{
  "d_model": 512,
  "schedule": "wsd",
  "dataset": "wikipedia_en"
}
MLP neurons of a small language model. Each row is named by its layer, matrix (gate and up: input weights) and neuron, and shows model dimensions 266-329. Each number is 128 + 24 x the weight over its row's rms, rounded and kept within 0 to 255. A neuron's up and down rows have the sign that makes its largest values positive.
A block is one neuron, or neurons of one layer that tend to fire together. After each block is what it responds to, as a language model described it from the Wikipedia text at the highest values.

L2.gate275 [119 138  97 126 133 169 107 146 133 134 119 152  90 127 119 100 126 109 122 145  84 113 103  56 115  49  97 120 104 152  98 113 136 112 115 118 135 147 132  95 164 161 165 117  88 104 141 128 120 100 148 131 138 115 127 122 105  90 106 163 146 140 123 118]
L2.up275 [114 106 158 109 129 130  77 100 114 110 115 116 111 135 128 112 121 114 122 132 121  99 122 102  65  88 144 136 137 169 146 139 114 159 137 123 107 170  84 127 152 132 139 136 101 168 177 124 119 153 163  73 150 116 126 151  89 122 112 133 102 141 135 122]
The final word piece that completes a split first name, usually followed by a surname, in tables and biographies, e.g. Christ-ina, Juli-en, Vlad-imir.

L2.gate652 [134 123 104 152 117 170 141 127 148 118 166 146  83  95 104 122 100 122 115 128 113 139 143 133 141 127 124 106 143 149 124 147 142  97 113 126 125 131 145 119 109 123 144 107 105 140 124 111 146 128  99 122 152 125 155 148 148 120 120 152 152 131 105 111]
L2.up652 [130 133 150 117 148 104 105 116 114 132 149 131  55 145 133 129 118 102 154  96 141 105 121 106 162 181 164 143 170 102 128 175 122 142 152 143 160 192 146 107 125 171 129  85 146 145 122 118 145  67 142 147 120 123 143 101 148 151 101 170 168 153 140 107]
Single capital letters inside all-caps abbreviations and codes, after the first letter, such as HKG, HBO, OEG, AIK.

L2.gate710 [109 130 161  80 127 117  99  85 132 148 158 134 100 107 131 117 112 159 122  91 164 152 154 116 127 164 122 144 151 138 147 110 114 127 133 128 127 110 153 124  90 142 163  47 149 126  94 104 176 118 159 136 113 104 131 106 103 131 122 118 155 131 134  92]
L2.up710 [112 153 161 147 139  91 141  97 151 151 135 115 113 112 106 147 130 100 136 139 158 111 129 124 125 135 145 136 155 163 171 104 132 129 157 124 117 168 124  95 111 134 138  79 143 191  99 165 148 132 123 143  99 109 139  98 110 107 163 146 131 133 182 157]
Second word piece right after a lone capital letter that starts a proper name, usually foreign or unusual spellings: Dj(ibouti), Dz(ungars), Kj(eld), D'(Aeth).

L3.gate91 [108 159 146 106 153 177 141 122 100 138 125 101 126 173 176 110 108 122 137 115 129 142 107 109 173 112 110 118 120 122 140 159  97 136 106 154  98 128 139 112 175 139 169 151 120 111 136 118 152 122 133 115 145 142 173 163 125 136 115 125 143 166  98 156]
L3.up91 [100 182 133  96 152 150 117 141 165 129 155 155  95 177 128 106 123 101 135  94 111  70 112 119 143  98 143 132 109 141 106 182 102 124 117 118 126 171  76  93 121 166 159 138 110 116 144 155 130 176 141 147 124 106 172 108 171 136 169 126 121 118 142 126]
L3.gate246 [123 102 124 145 130 120  88 122 141 108 190 134 112 126 121 140 105 128 135 128  87  95 125  84 141 106 127  78 120 141 117 153 109 116 183 145 157 138 105  83 127 144 145 132  91 130 142 125 131 135 166 151 129  67 135 127 127 145 111 118 123 120 103 106]
L3.up246 [127 121 161  98 153 103  67 129 106 120 150 114 143 146 111 124 127 136 137 136 110 142 143  91 126  93 167 130 156 114 134 171 127 142 121 135 127 147 169  93 158 123 112 148 110 161 145 164 171 124 141 148 139 139 174 150 101 139 122 129 157 104  85 144]
L3.gate280 [ 88 117 110 101  86 124  93 119 119 144 158 146  78 123 105 117 135  63 118 153  93 121 165  87 118 158 120 107 143 148 138 131 101 145 134 129 132 130  93  94 151 135 140 153 114 141 131 137 150 133 141 147 121 110 125  80  91 141  84  67 115 130 113 114]
L3.up280 [109 113 132 142 204 150  81 109 124 112 139  81 136  98  99 125 106 125 110 125  92 151 141 118 114 143 137 129 129 138  92 153  72 170 135 120 135 110 133  85 178 139 105 120 108 150 138  91 138 165 165  92 138 127 118 148 128 161 132 154 123 132  94 151]
L3.gate431 [104 111 137 100 175 113 149 114 132 150 163 113  89  88 145 120 120  99 107 147  92 142 118  66 143 127 107  94 105  88 100 147 115 164 112 122 145 139 118  92 144 155 122 107  98 142 130 104 150 149 143 143 122 108 127 108 145 121 122 141  94 127  96 161]
L3.up431 [135 141 145 130 150 107 127 168 130 129 216 114 140 116 123 119 173 121 170 119  99  95 113 109 118  76 148 119 139 107 145 130 105 126 166 148 146 157 149  72 128 162 123 136 121 128 177 146 151 146 173 109 162  74 134 127 125 123 131 163 139  60  94 143]
L3.gate475 [146 173 133  86 131 155 108 135  90 139 148 115  91 129 123 107 132 103 124 156 121 131 161 120 134 119 133 117  82 120  90 158 138 134  91 151 113 130 122 126 170  90 152 107 107  97 141 156 134 128 140 142 156 129 154 143 107 112 111 162 110 134 129 182]
L3.up475 [130 159 148 113 128 139 164 113 125 129 168 115 153 121 104 130 162 116 128 159 149 142 175  77 122 124 144 124 110 125 137 131 147 145 136 122 135 127 136 117 165  87 121  93 179 120 116 103 147 163 132 126 135 156 163 134  99 108 128 159 112 116 140 161]
L3.gate683 [125 201 169  90 154 159 107 103 169 134 184 149 132 102 145 195 112 127 126 123  78 153 138  93 167 156 152 134 122 152 149 102 106 132 132 136  90 126 125 120  89 116 141 105 140 122 188 137 171 119 121 106 165 121 147 163 145 150  90 163 134  97 133 112]
L3.up683 [132 132 141 121 104 180 117  99 141  98 150 137 122  95 162 136 160  99 166 121 123 158  67 124 104  83 146 151 134 153 159 137 148 152 139 148  57 122 128  99 125 146 103 108  83  93 176 110 153 121 145 151 138 167 145 140 129 101 100 114 104 136 145 107]
L3.gate796 [169 202 149 118 176 140 126 142 119 121 144 128 124  73 145 126 149 114 136 116 106 135 108 141 162 109 105 114  95 151  88 150 110 137 111 109 121 114 118 127 141 100 125 137 123 139 147 118 116 131 163 177 144 102 127 149 113 145 116 120 113  82 106 137]
L3.up796 [130 157 164 102  99 151 144 120 158 138 167  97 178 137 127  92 143 153 139 133 133 104 140 118 116 143 163 181 100 126 105 165 175 165 172 117  96 120 112 144 141  80 129 144 143 174 165 127 133 102 136 182  86 127 157 111 115 123 119 151 100 162  96 130]
L3.gate800 [142 169 150 117 129 145  72 142 137 132 142 114 120 107 109 123 155 118 100  90 138 151 170 117 165 119  97 110  99 172 129 138 173 115 141 124 122 136 118 109 156 117 157  87 149 125 162  80 179 138 148 105 125  94 155 146 104 134 105 114 113 114 124  96]
L3.up800 [ 92 158 123 122 103 114 128 117 115 132 143 134  83 108 107 122 147  81 120 123 124 104 114 123 114 127 121 159 108 145 136 133 122 150 154 139  86 197  85 128 136 115 136  85 106 185 146  89 171 134 167 137 147 114 159 164 112 119  74 149 107 111 136 155]
Final word piece completing a person's first name split into pieces, just before the surname, e.g. Lou-ise, Kar-l, Decl-an, Ray-mond.

L3.gate42 [141 111 199 136 103 125 151 123 104 136 137  87 110 122 133 160 125 136 154 111 103  87 146 133 143 124 166 112 150 129 151 155 118 123  99 111 122 158 145  75 133 104 124 157 131 109 178 134 133 184 111 127 158  94 149 106 150 125 114  81 159 150  77 162]
L3.up42 [136 189 153 123 130 125 130 144 128 118 136 121 146 158 101 136 167 113 140 179 166 142 136 138  96  82 104 142 153  63 119 145 151 137 100  96 110 121 137 105 171 176 116 124 130 156 148 113 107 119 127 119 118 105 146 139  93  86 135 145 113 137 167 171]
L3.gate63 [193 107 116  95 122 117  95 123 129  87 176 143 136 113 165 129  84 102 140 136 130 100 119 151 139 144 120 125 111 127 152 120 114 166 111 102 167 105  96 115 158 101 133 126 115 115 158 117 145 155 104 127 108  99 124 166 148 155 101 140 104 140 103 132]
L3.up63 [126  92 121 131 103 135 112 132 134 119 164 134  58 128  65 146 108 119 146  96 102 135 152 153 151 123 139 132 110 130 160 104  58 110 134 177 154  76 128 106  92 102 128 144 125 149 146 119 133 144 158 115 115 110 127 140 126 128 136 102 162  86 165 139]
L3.gate351 [124 129 175 132 114 104 133 127 111 126 136 122 108 107 114 107 102 109 139 144  83 121 128 158 155 117 135  98 127 129 154 119 131 134 127 120 182 139 167  89 156 117 127 126 145 110 122 109 135 146 138 148 109 150  97 140 123 126 112 145  85 111 109 143]
L3.up351 [152 123 112 139 141  98  68 123 122 119  99 149  97 125 102 119 118 144 117 120 130 141 163 143 113 135 115 141 145 132 140 100 191 152 133 149 125 101 120 111 109 165 141 131  82 135  78 130 116 114 131 135 168 147 169 120 132 121  44 120 117 142 101 125]
L3.gate465 [154 106 117 106 133 116 157 171 157 120 173 174 128 112 151 154 142 131 146 137 111 120 103 115 143 130 121  91 141 182 156 118 152 116 136 147 107 140 153  80 118  84 137 135 150 126 106 129 164 138 127 123 138  93 127 153 123 111 173 146 121 102 122  98]
L3.up465 [144 122 118 143 145 125 147 128 138 152 126 116 145 137 114 141 127  98 120 118 141 106 117  69 112 158 151 105 128 103 127 113 126 139 163 165  62 132 125 128 160 122  99 144 154 129 120 157 182 138 134 149  92 146 146 164 150  93 150 160 143 136 121 109]
L3.gate588 [135 137  92 128 130 126 132 100 173 128 121 178 109 167  95 135 122 127 153  79 137 140 123 133 126 128 147 128 112 160 121 122 119  96 121 116 107  99 122  72 110 120 122  93 119 119 128 117 171 122 117  93 138  91 157 132 143 128 153 129 120 115 145 192]
L3.up588 [ 93 104 128 178 149 135 112  68 117 145 109 175  99 113 121 165  84 111 158 102 161 152 121 124 125 143 180 142 159 151 190 101 148 102 138 155  88 136 113 116 111 162 136  94 152 117  96 163 155 108 148 177 105 137 147  86 120 158 121 148 120 142  98 125]
L3.gate659 [ 84  97 101 124 127 143 114 153 140 159 139 165 130 116 112 139 103 130 130 134  91 160 127  98 129  98 128 106 132 139 154 110 149 103 128 127  94 154 105 100  99 137 160 104 143 149 125 163 168 134 139 105 112  98 144 108 132 145 116 132 109 113 128 132]
L3.up659 [ 93 113 124 136 111 123  90 143 175 133 159 170 155 102 118 164 139  99 146 148  81 125 137 114 133 141 147 147 144 122 179 149 169 161 139 157 104 119  90 115 113 111 152 109 133 135 144 153 107 120 144 148  82 118 152 133 111  81 106 139 108 106 102 100]
L3.gate823 [175 102 159 117 128 129 100 137 148 155 132 156 126 165 148 141 103 119 141 101 160 113 122 123 102 134 138  70 106 141 133 139 129 110 156 109  85  95 114  96 107 112 102 139 177 141 135 103 124 177 123 110  67 123 157 149 126 141 111 139 113 105 144 122]
L3.up823 [114 182 129 130 115 124 131  96 116 154 141 129 131 138  89 147 111 136 193 130 126 128 158 154 107  96 150 145 134 116  82 144 167 141 157 126 120 117 126 116 121 141 102 121 126 112 152 118 106 142 140 160 150 113  76 120 127 154 121 119 130  76 140 159]
L3.gate1008 [118 133  92 154  85 125 124 130 121 117 116 156 113 102 118 150  96 120 168 173 124 169 132 123 139 132 116 147 122 116 157 157 143  99 136 153 108  87 102 116 172 161 155 146 161 155 124  52 119 136 120 115 122 132 110 142  77 122 152 161 113  97  65 101]
L3.up1008 [192 100 143 140 120 146  87 113 138 141 110 157 140 159 144  81 134 142 153  88 157 120  97 146 111 125 142 107 154 108 143 113 153  96 111 132 114 126 102 146 189 123 105  81 125 124 119 130 135 138  96 119 102 130 151  89  92 110 126 147 127 108 137 155]
Apostrophes inside words, mainly the elided d'/D' in French and Italian names (Légion d'honneur, D'Agosto), plus possessive 's, commas before years in dates, and mid-word fragments.

L5.gate231 [155 132 151 105 142 145 127 129 144 120  98 138 174 138  57  91  90 138 145 114 122  96 140 139 116 130 116  80 138 156 168 137 163 130 130 123 110 152 119 104 113 114 145 107 132 129 118 115 122 127 103 134 136 122 174 167 158 158 140 134 106 117  96 156]
L5.up231 [146 112 128 107 132 112 144 153 118 185 153 171 116 139 103 127 178 142 184 150 134  90 172 116 117 172 133 104 112 157 163 109 113 162 134 120 143 111 123 104 126  93 132 113 145  81 148 137 141 134  82 129 149 116 125 122  82 152 120 157 142 103 139 108]
L5.gate255 [111 121  84 157 101 102 131 118 154 108 117 128 126 136 132  74 135 117 135 124 125 133 152 123  89 144 131 118 115 155 131 131  95 129 112 112 164 114 149 164 103 113 167 149  96 119 128 114 118 127 139 144 146  93 126 123 124 139 130 148 143  59 102 124]
L5.up255 [ 84  84 144 114 134 123 106  92 140 124 150 124 148 115 107 152 153 187 147 114 143 165 124 143 135 118 112 163 138 134 164 115 111 117 133 120 160 147 128 127 113 138 142 120 109 127 104  95 121 114 130 142  84 115 115  99 162 136 110  98 127 171 160  96]
L5.gate350 [121 117 138 117 148 146 132 179 120 175 126  84 127 120  90 145  81 135 134 125 111 162 100 139 154 117 126 111 141 154 104 116 139 116 164 150 127 156 154 167 171 132 140 122 121 156 148 146 118 168 106 167 149 125 155  96 124 122 168 117 140 135 152  79]
L5.up350 [127 153 114 126  89  98 132 126 155  91 135 143 130 133 108 174 155 159  89 160 147 160 140 147  99 138 134 174 131 141 123 113 146 141 149 124 165 145 127 138 164  93 118 147 108 160 114 121 135  91 124  91 142 115 117 126 135 131 133 158 181 146 128  89]
L5.gate543 [132 115 148 106 148 134 133  78 132 110 126  99 124 142 165 158  71  67 103 136 131 123 160  96 135 154 124  98 136 167 108  93 144 135 138 144  96 134 110  98 170 115 140  94 159  90 164  93 130 152 126 129 151 111 130  76 171 157 132 104  97  88 140 158]
L5.up543 [115  96 126 136 128 128 120 111 132 117 116 115 132 149 114 110  77 134 128 170 113 127  72 153 155  91 166 137 144 141 159 105 100 144 143 131 147 138 147  98 156 177 159 130  88 148 151 125 121 111 106 119 125 141 138 108 140 139 128 124 100 165 109 152]
L5.gate547 [159 112 158 115 131 158 148 122 109 150 110 123 153 145  87 140  96 111 121 108  90 144 149 170  97 175 126 161 119  99 189 127 136 144 148 115 167 138 102 150 162 124 137  89 174 106 154  81  88 143 137 125 147 116 129 148 126 135 114 144  85 105 143  86]
L5.up547 [ 90 120 143 153 150  79 131 127  80 124 133 106 102 168 158 125  77 136 164 125 172 109 126 100 127 126 129 147 129 155 144 133 136  89 152 139 113 115 112 149 143 117 147  94 154 126 179 106 107 154 107 162 130 132 111 107  68  94 149 160 124 129 133 109]
L5.gate739 [112 129 157 108 179 143 128 119  80 130 149  81 134 132  73 112 114  79 121 125 123  90 117  99 119 119 139 116 155 133 129 142 190 108  91 168 149 119  92 125 131 127 138 124 154  99 147 124 133 127 109 128 137 127  95 123 137 147  92  85 103 127 171 169]
L5.up739 [106  72 158 137 135 121 157 116  91 132 161 109  98 135 112 103 131  75 126 101 162 119 126  98 134  95 181  95 143 131 122 163 125 101  83  89 118 105 170 134 118 158 150 100 192 116 142 119  62 114 120 147 159 156 111 105 115 133  91 152 123 119 123 139]
L5.gate751 [153 117 164  92  84 127 117 156 112 149 125  82  99 100 135 108 114 109 126 123 128 127  91 160 149 117 156 149 107 141 146 115 140 115 120 158  80 147 110 137  88 100 125  92 124 132 137  71 140 139 115 131  78 133 152 113 115 126 156 132 167 127 139  96]
L5.up751 [122  83 179 139 103 137 124 113 128 150 142 130 135 168 122 133 124 130 136 123 132 157 119 153  95  92 120 128 126 113 127 152  94 137 132 127 130 143 210 133  88 129 138 106 147 161 104 135 147 129 135 102 126 166 101 109 103 109 150 128 107  85 154 122]
L5.gate816 [146 141 149 134  87 121 145  97 141 178 105 106 162 135 109 125  93 126  93  92 117 111 126 151 113 128 107 122 135 155 141 115 108  88 127 122 116 153 137 157 151 175 133 141 156 100 165 100 183 102 119 124 116 155 146 117 120 123 116 116 167  96 170 149]
L5.up816 [ 85 121 165  99 154 178 112 118 126 169 125 160 122 115 107 127 128 108 125 102 100  97 162 123  93 138 116  83  94 114 102  94  99  76 153 149  86 120  91 131 142 106 121 102 168 127 126 160  86 102 152 146 138 159 113  56 112 184 124 131 124 125 111 113]
En dashes right after a four-digit year in season spans such as 1959–60, 1989–90 and 1999–2003, mostly in sports tables and lists; weaker on scattered mid-word pieces and apostrophes (It's, I'm).

L3.gate45 [156 128 139 123 139 152 145  82 131 102 139 147 131 108 109 149  82  74 120  99 102 102 100 119 105 139 107 122  72 170  89 152 109  77 157  98 122 165 136  87 111 148 108  71 142 133 110 103 149 140 184 133 140  73 109 134 140 117 152 118 119  65 134 142]
L3.up45 [ 92  88 148 124 114 154 138  67  94 129  89 125 144 128 124 151  97 103 113 139 138 158 104 136  99 142 104 151 125 162 105 176  87  74 206 136 139 172 169 147 144 141  83 101 158 133 127 130 115 108 144 119 107  89 107 121  99 131 144 163 151 129 115 129]
L3.gate469 [136 119 154  94 163 128 109 114 114 123 106 135 115  97 152 107  98 122 113 155 130 118 116 160 138 153  67 141 104 112 106 121 110 124 101 102 181 133 120 141 127 123 173 158 216 120 122  67 203 156 117  78 122 124 109 131 127 131 103  98 125 172 105 143]
L3.up469 [106 147 119 165 130 146 159  95 133 109 111 119 126 134 125 150  93 138 129 109 176 142 141 172 106 139 112 158 117  87  88 181 132 130 122 112 104 157 134 130 122 133 142 153  93 136 146 114 167 130 112 131  83 145 140  92 163 157 110  85 134 140 104 131]
L3.gate607 [140 141 106  98 108 128 126  93 154 182 107 168 105 113 134 131  93 128 156 111 118 126 158 146 134 132 126 114 108 153 136 108 149 163 122 133 114 104 149 114 151  89 146 118 123  75 176 113 104 151  90 155 104 101 115 115 108 135 151 155 153 142 141 101]
L3.up607 [153 107 162 136 107 121 143 153 125 166 106 123 120 129  60 153 134 135 116  93 126 120 114 167 104 102 156 144 115 158  80 107 107 123 106 134 114 118 127 169 121  55 123 143 123 105 132 131 137 127  69 130 134  87 155 154 105 146 122 163 137  91 178  95]
L3.gate755 [106 113 133 108 115  82 139 145 106 142 132 117 122 159 148 166 116 112  88 172 104 111 101 109 101 117  75 127 118 115 145 126 103 118 110 155 147 121  94 103 146 132 183 122 156 136  76  91 171 152  66 113 136  83 134 123 116 151 188 129 144 116 136 155]
L3.up755 [140 110 152 116  86 118 115 197 134 133 166 107 155 134 104 150 154 168  99 129  99 126 127 110 127 192  90 157 113 120 159 127  78 121 131 100 133 130 112 111 191 151 147 148 164 108 129 119 130 157  87 109  96 117 175  88 184 122 163 115 109 165 168 119]
L3.gate924 [119 120 116 120 152  93 141 109 101  97 108 143 130  94 119 136 116 110 111 102 128 120 143 140 127 143 144 123 154 110 139 104 140  95 124  80 105 137  95 113 118 108 122 131 137  98 120 118 133 150 144 150 122 108 138  88  68  95 164 121 106 131 164 104]
L3.up924 [184 102 165 119 149 118 157 116 144 114 123 101 132 105  96 181 169 122 111 161 132 131 164 128 155 101 134 169 129 130 158  85 129 126 120 131 144 136 126 137 116 103 132 157 131 104  99 112 144 124 125 120 107 169 101 125 113 154 140 117 149 147 136 159]
L3.gate925 [143 154  90 146 127 157 148  79 132 124 128 129 139 122 109  85 148 134 113 168 155 122 104 106 136 100 129 149 127 132 109 118 137 137 137  87 137 154 131 149 139 104 143  91 131 136 162 127 136 131 126 117 103 135 119 168 148 116 123 152 137  84 124 125]
L3.up925 [101  97 122 154 150  97 166 114 118 134 142  96 118 144 111 165 130 122  97 125  83 104 118  92 112  87 133 123 119 113 121 115 109 147 153 108  76 152 112 108 160 101 107 107 138 156 167 115 128 183 143 116 108 106  77 125 143 108 132 147 132 116 165 114]
L3.gate940 [118 108  89 141 126  99 113 157 133 131 124  93  99 124  97 124 107 142 133 165  98 130 155 166  94 164  89  92 103 122 139 142  87 130 111 124 162 140 160 159 139 114 123 133 119 118  81 112 157 124 129  92 136 123 151 121 114 126 160 156 163 108 157 128]
L3.up940 [154  94 180 168 124 113 176 107 134 133 164 112 113 125 131 123  65  98 119 173  83 156 121 113  90 150  74 133  92 118 125 114 143 116 135 141 127 150 160  74 132 154 155 169 167 114 102 117  93 141 107  96 140 153 141 136 139 149 162 107 113 129 153 141]
L3.gate1006 [135 168 129 125 104 117 122 107 150 131 150 108 139 103 137  97 118 151 125 134 115 113 172 149 114 132 107 126 103 114 156 102 172 153 139 145  84 136 137 158 164 152 125 118 124 100  52 144 111 165 148 114 103  92 161 129  98 140 125 123 119 159 153 154]
L3.up1006 [141 133 121 102  80 158 177 137 145 126 164  83 114 130 145 162 189 174 125 121 161 125 149  92 135 126 135 173  95 148 139 140 134 149 129  91 128 133 153 151 109  97 120 103 107 134 183 165 158 108 163 116 114 147 107 132 135 118 138 101 152 113 143 104]
Word-piece right after a lone capital letter opening a name or word, often foreign proper names, e.g. G-el-een, B-og-dan, K-w-ajalein, B-cell.

L5.gate48 [ 84 131  86 112  97 149 156  83 162 118 156 129 141 119 111 121 144 130  89 140 135 119  70 115 126 123 155 183 147 112 142 133 120 157 104 140 143 117  82 121 137 141 165 128 117 123 107 106 140 159 150  89 169 150 159 182 104 136 130 118 117 134 155 136]
L5.up48 [123 152 126 123 117 148  95 133 129 131 163 129 143 146 143 110 113 135 133 100 133  98 121 124 130 137 141 130 137 100 154 116 113 141 131 137 148 112 132 150 127 168 101  95 104 103 112 166 140 128 120 147 136 132 152 123 138 147 141 191 107 168 149 120]
L5.gate99 [122 142 116 143 146 199  95 131 130 139 160 105 141 123 157 154 126 133  95 106 116 126 116 151 119 113 163 109 116 131 101  91 126  99 125 131 141 153 152  99 134 159 155 129 132 106 159 159 139 156 157 121 153 130 135 146 118 101 124 142 109 106 152 153]
L5.up99 [147 127 110 148 147 205 155 149 129  84 133 136 140 124 110 132 130 157 156  88 144  97 135 133 127 144 149 173 103 113  76 131 134  99 151 147 118 166 192 128 142 130 114 138 109 132 155 151 133 149 115 105 132 115 103  93 136  84 102  97 149 101 108 158]
L5.gate109 [131  83 141 130  96 128 133 152 148 139 151 127 133 138 131  99 122  99  98 113  69 136 179  84 128 151  96 107 112 141 160 115 138 102 103 125  71 134 141 140 172 158 130 119 138 122  81 140 148  94 144 123  89 103 122  97 126 136 118 100 109 141 120 169]
L5.up109 [142 134 138 136  87  86  80 149  92 119 150 128 103 123 149 102 144  87 112  99 121 148 182 134 109 105 100 126 140 131 170 118 150  72 181  91 106 116 133 110 171 145 149 113 147 114 153  97 102 129 114 141 116 114 102 159 130 117  90 145 136 131 162 135]
L5.gate171 [124 127 102 117 148 120  95 104 134 132 167 135 110  77 147 123 147 108 107 149 121 124 139  69 117 165 155 132 123 135 141 167  89 134 116 189 124 140 114 121 131 106 140 127 130 125 159 172 146 111 173  73 200 139 161 108 178 140 124 136 132 112 124 116]
L5.up171 [130 144 145 118 143 154  70 151 156 132 152 130 118 102 151 194 138 146  91 113 113 146 151 100 156 153 104  83 139 130  94 129 141  89  98 135 149 125 163 127 177 120 124 109 112 141 146 156 151 153 125  91 164  92 114 168 115 138 117 177 103 137  89 129]
L5.gate414 [107 134  99 114 137 119 116 130 128 182 170 182  93  69 127 123  87 178  98 129 179 102 116 117 135 168 108  99  93 118  81 136 164 152  89 163 117  83  97 128 119 157 137 141  91 155 114 128  93 112 156 124 129 166 121 178 164 136  99  80 109 127  93 125]
L5.up414 [127 151 110 106 148 134 101 116 111  96 149 136  67  99 153 110 147 125 135 175 113 104 170 148  82 133 122 150 142 158 133 135 149 122 129 177 147  98 173 169 114 146 173 103 158 160  71 137  75 196 182 169 180 145 113 142 148 140  97 157  81 148 122 103]
L5.gate471 [116 148 149 118 122 106  89 129 152 139  94 140 132 108 136 133 112 125 167 137 136 100 126 151 158 162  92 148  97  98 159 115 179 163 146 128 118 131 131  90 136 106 127  99 108 128 161  75 108 118 155 118 118 106 127  98 153 128 161 140 100 156 135 128]
L5.up471 [129 156 141 117 111 134 120  97  77 157 105 141 124 142 111 130 148 118 109 152 112 162  50 170  90  89  89 163 164 146 143 155 108 107  99 101 109 148 143 168 164 150 162 121 130 115 126 157 116 133 198 112 154 142 158 136 108 158 110 126  79 106  95 140]
L5.gate487 [120  68 107 115 123 180 103 120 136 140 135 137 148 120 105  86  96 140 114  91 124 136 101 120 127 137 109 141 117 117 115 177 153 113 145 146 133 124  98 121 153 120 148 118  87 129 133 170 155 138 134 127 153 113 146 112 115 123 146  92 118 126 100 145]
L5.up487 [168 163 120 148 124 127 104 114 126 141 148 105 127 102 123 130 136 114 124 153 132 113 135 127  90 161 133 132 163 121 110 136 122 154 113  76 112 161  87 116 121 137 101 152 149 129 146 108 185 129 144 106 144 165 141 139 138 100 125 151 119 119 110 130]
L5.gate595 [131 115 142 138 102  87 118 138 159  95 174 171 119 147 122 163 116 150 113 133 126 118 146 160 110 157 117 148 166 115 107 126 106  78 123 144 158 135 116 136 144 141 131 169  94 165 132 130 146 143 171 122 141 132 166 149 155 117 151  87 138 117 101 142]
L5.up595 [157 148 145 151  63 116 115 181 139 115 157 151 131 147 150 143 123 136 124 129 119  98 122 127 111  89 129 147 125 121 121 133 121  80 111 108 142 139 119  92 127 177 149 143  84 106 137 108 132 138 106 141 136 157 185 135 121 121 154  91 134  89  99 135]
Final piece of a person's first name, title or initial, right before the surname is expected, e.g. Osk-ar, Georgi-os, Colonel, Marquess of.

L5.gate0 [142 124 120 152 113  95 115 122 154 148 101 132 121  82 123 122 117 148 116 115  99 165 150 107 102 165 164 113 145 126 162 103 154 128 166 172 153 177 119  99 115  88 123 140 150 112 128 141 151 153 145 132 192 128  99  94 141 123  75 122 142 132 109 137]
L5.up0 [144 120  92 116 123 143 112 100 118 113 131 128 117  75 173 146 120  87 141 152 115 176  97 157 132  96  89 171 135  89 135 131 178 129 127 145 141 127 193 157  70  96 125 115 136 122 108 150 115 130 134  99 125 121 129 138 125  89 167 100 142 143 148  90]
L5.gate140 [141 160 165 119 100 162 133 113 136 133 127 110 121 107 135 118 117 139 121  98 196 181 181 113 111  98 124 152 107 120  99 132 135 150 115 129 114 114 106 109 118 141 118 103 170 108  81 174 138 117 154 125 143 152 221 124 152 140  69  74 127 122 136 147]
L5.up140 [131 125 151 105 119 131 116 115 139 130 163 108 140 120 172 166 127 158 131 124 150 139  99  96 121 125 133 133 141  39 112 145 147 130 135 161 131 123 153 139 116 137 131  58 148 108  84 145 101 105 100  90 126 105 150 112 119 110 149 125 134 136 137 183]
L5.gate296 [101 145 147 153 117 129 105 106 164 111 141 108 164 104 105 109  64 129 125 125 141  82 149 139 101 121 147 173 175 116 161 146 138 128  93 142 192 186 119 116  93 119 140 152 112 139 136 115 185 134 169 125 163 149 134 117 127 133 103 110 116 129 113  87]
L5.up296 [122 138 136 142  71 138 122 170 167 151 159 180 128 131 116 183 129 100  97 172 103 149 148  94 134 107 124 115 123 110 109 148 138 117 151  91 164 163  92 130 117 145 125  81  97 135 103  94 155 135 183 149 135  83 138 139 147 144 131 150 130 124 123 105]
L5.gate416 [128 116 136 111 143 134 140  93 134 103 169 121 138 136 172 139  88  69 117 134 126 142 126 150 141 137 100 143 170 141 110 125 134  62  97 143 116 153 112 140 129 130 139 109 152  61 123 134 117 124 145 126 153 114 181 131 132 112 146 116 116 130 184 163]
L5.up416 [116 138 135 142 115 135 116 115 173 215 168 160 122 129 145 158 122 123 140 129 134 116 105 124 148 139 124 164 130 109 131 106 125 123 134 120 122 166  76 123 105 161 188 125 116 129 145  98 149 129  92 141 134 114  90 134 156 124  94 160 103 131 110 122]
L5.gate603 [184 124 143 126 130 143 135  72 126  97 170 141 131 144 104 157 133 103 113 129 111 123 136 149 110 131 158 142 131 147 128 125 161 153  65 116 104 137 156 109 167 124 158 110 117 138 162 137 147 130 145 121 138  92 177 119 120 147 141 103 154  86 121 190]
L5.up603 [130 104 190 133 117 169 118 160 128 128 170 135 138 157 118 117 134 122 103 128  78 165 159 139 141 173 160 159 126 119 104 136 130 102 137 143 115 131 137 141  89 121 144 103 122 161 120 120 102  90 136 105 127  85 172 126 122 150 147 143  84 126 115 121]
L5.gate713 [ 92 118  97 144 102 149 130 129 141 110  97 143 110 115 137 108 150 134 144  83 145 144 119 133 111 148 137 106 102 133 120 129 163 120 123 188 118 157 141 101 116 113 113 123 145 144 113 141 155 140 156  97 127 137 155 153 151 126 101 117 141  94 142 146]
L5.up713 [107 100 152 124 104 148 114  99 144 127 109 163 135 156  99 127 152 150 146 121 129 144 133 107 157 179 101 133 128 124 109 152 128 177 115 137 167 144 117 160 131 133 137 108 148 120  61 132 150 148 157 136 128 135 101 165 115 121 100 132 137 144 135 159]
L5.gate948 [ 98  99 117 113 141  92 134 114 125 141 162 141 119 159 130 138 117  88 106 145  99 140 127 110 138 141 173 160 113 153 135 145 153 105 119 101 151 154  97 147 159 143 127 160 132 124 145 137 160 103 173 125 153 119 183 140 171 168 133 128 127 120 106  76]
L5.up948 [127 151 149 141  87 103 159 135  71 140  69 116 132 150 155 106 149 112 162 125 145 112  99 153 168 120 181 108 141 115 125 137 152 102 133 110  96 118 157  87 156 120 125 159 113 138  89 174 156 105 136 125 116 147 193 164 140  76 143 117 159 115 105 105]
L5.gate977 [142 133 151  90 145 108 132  92 125 128 166  97 132 106 161 150 104 161 106 135 144 104 137  69 165 146 160 139  80 138 108 109 124  84 166 113 141 155 152 107 190 163 111 131 110 105 168 138 127  76 129  86 148 134 127 149 126 131 146 114 134 124 137 173]
L5.up977 [ 96 109 118  87 120 122 145 143 133 160 123 168  97 135 129  99 151  64  96 150 143 138 173 109 154 105 148 128 122  83 124 127 104 124 128 122 130  94 125 161  93 159  96  77 132 147 105 125 113 129 150 106 125 139  88 124 134 149 147 171 134  95 136  81]
Fires inside proper names, mostly foreign ones, and on the token just before a name: a list dash or table bar, an elision like d' or l', or "was".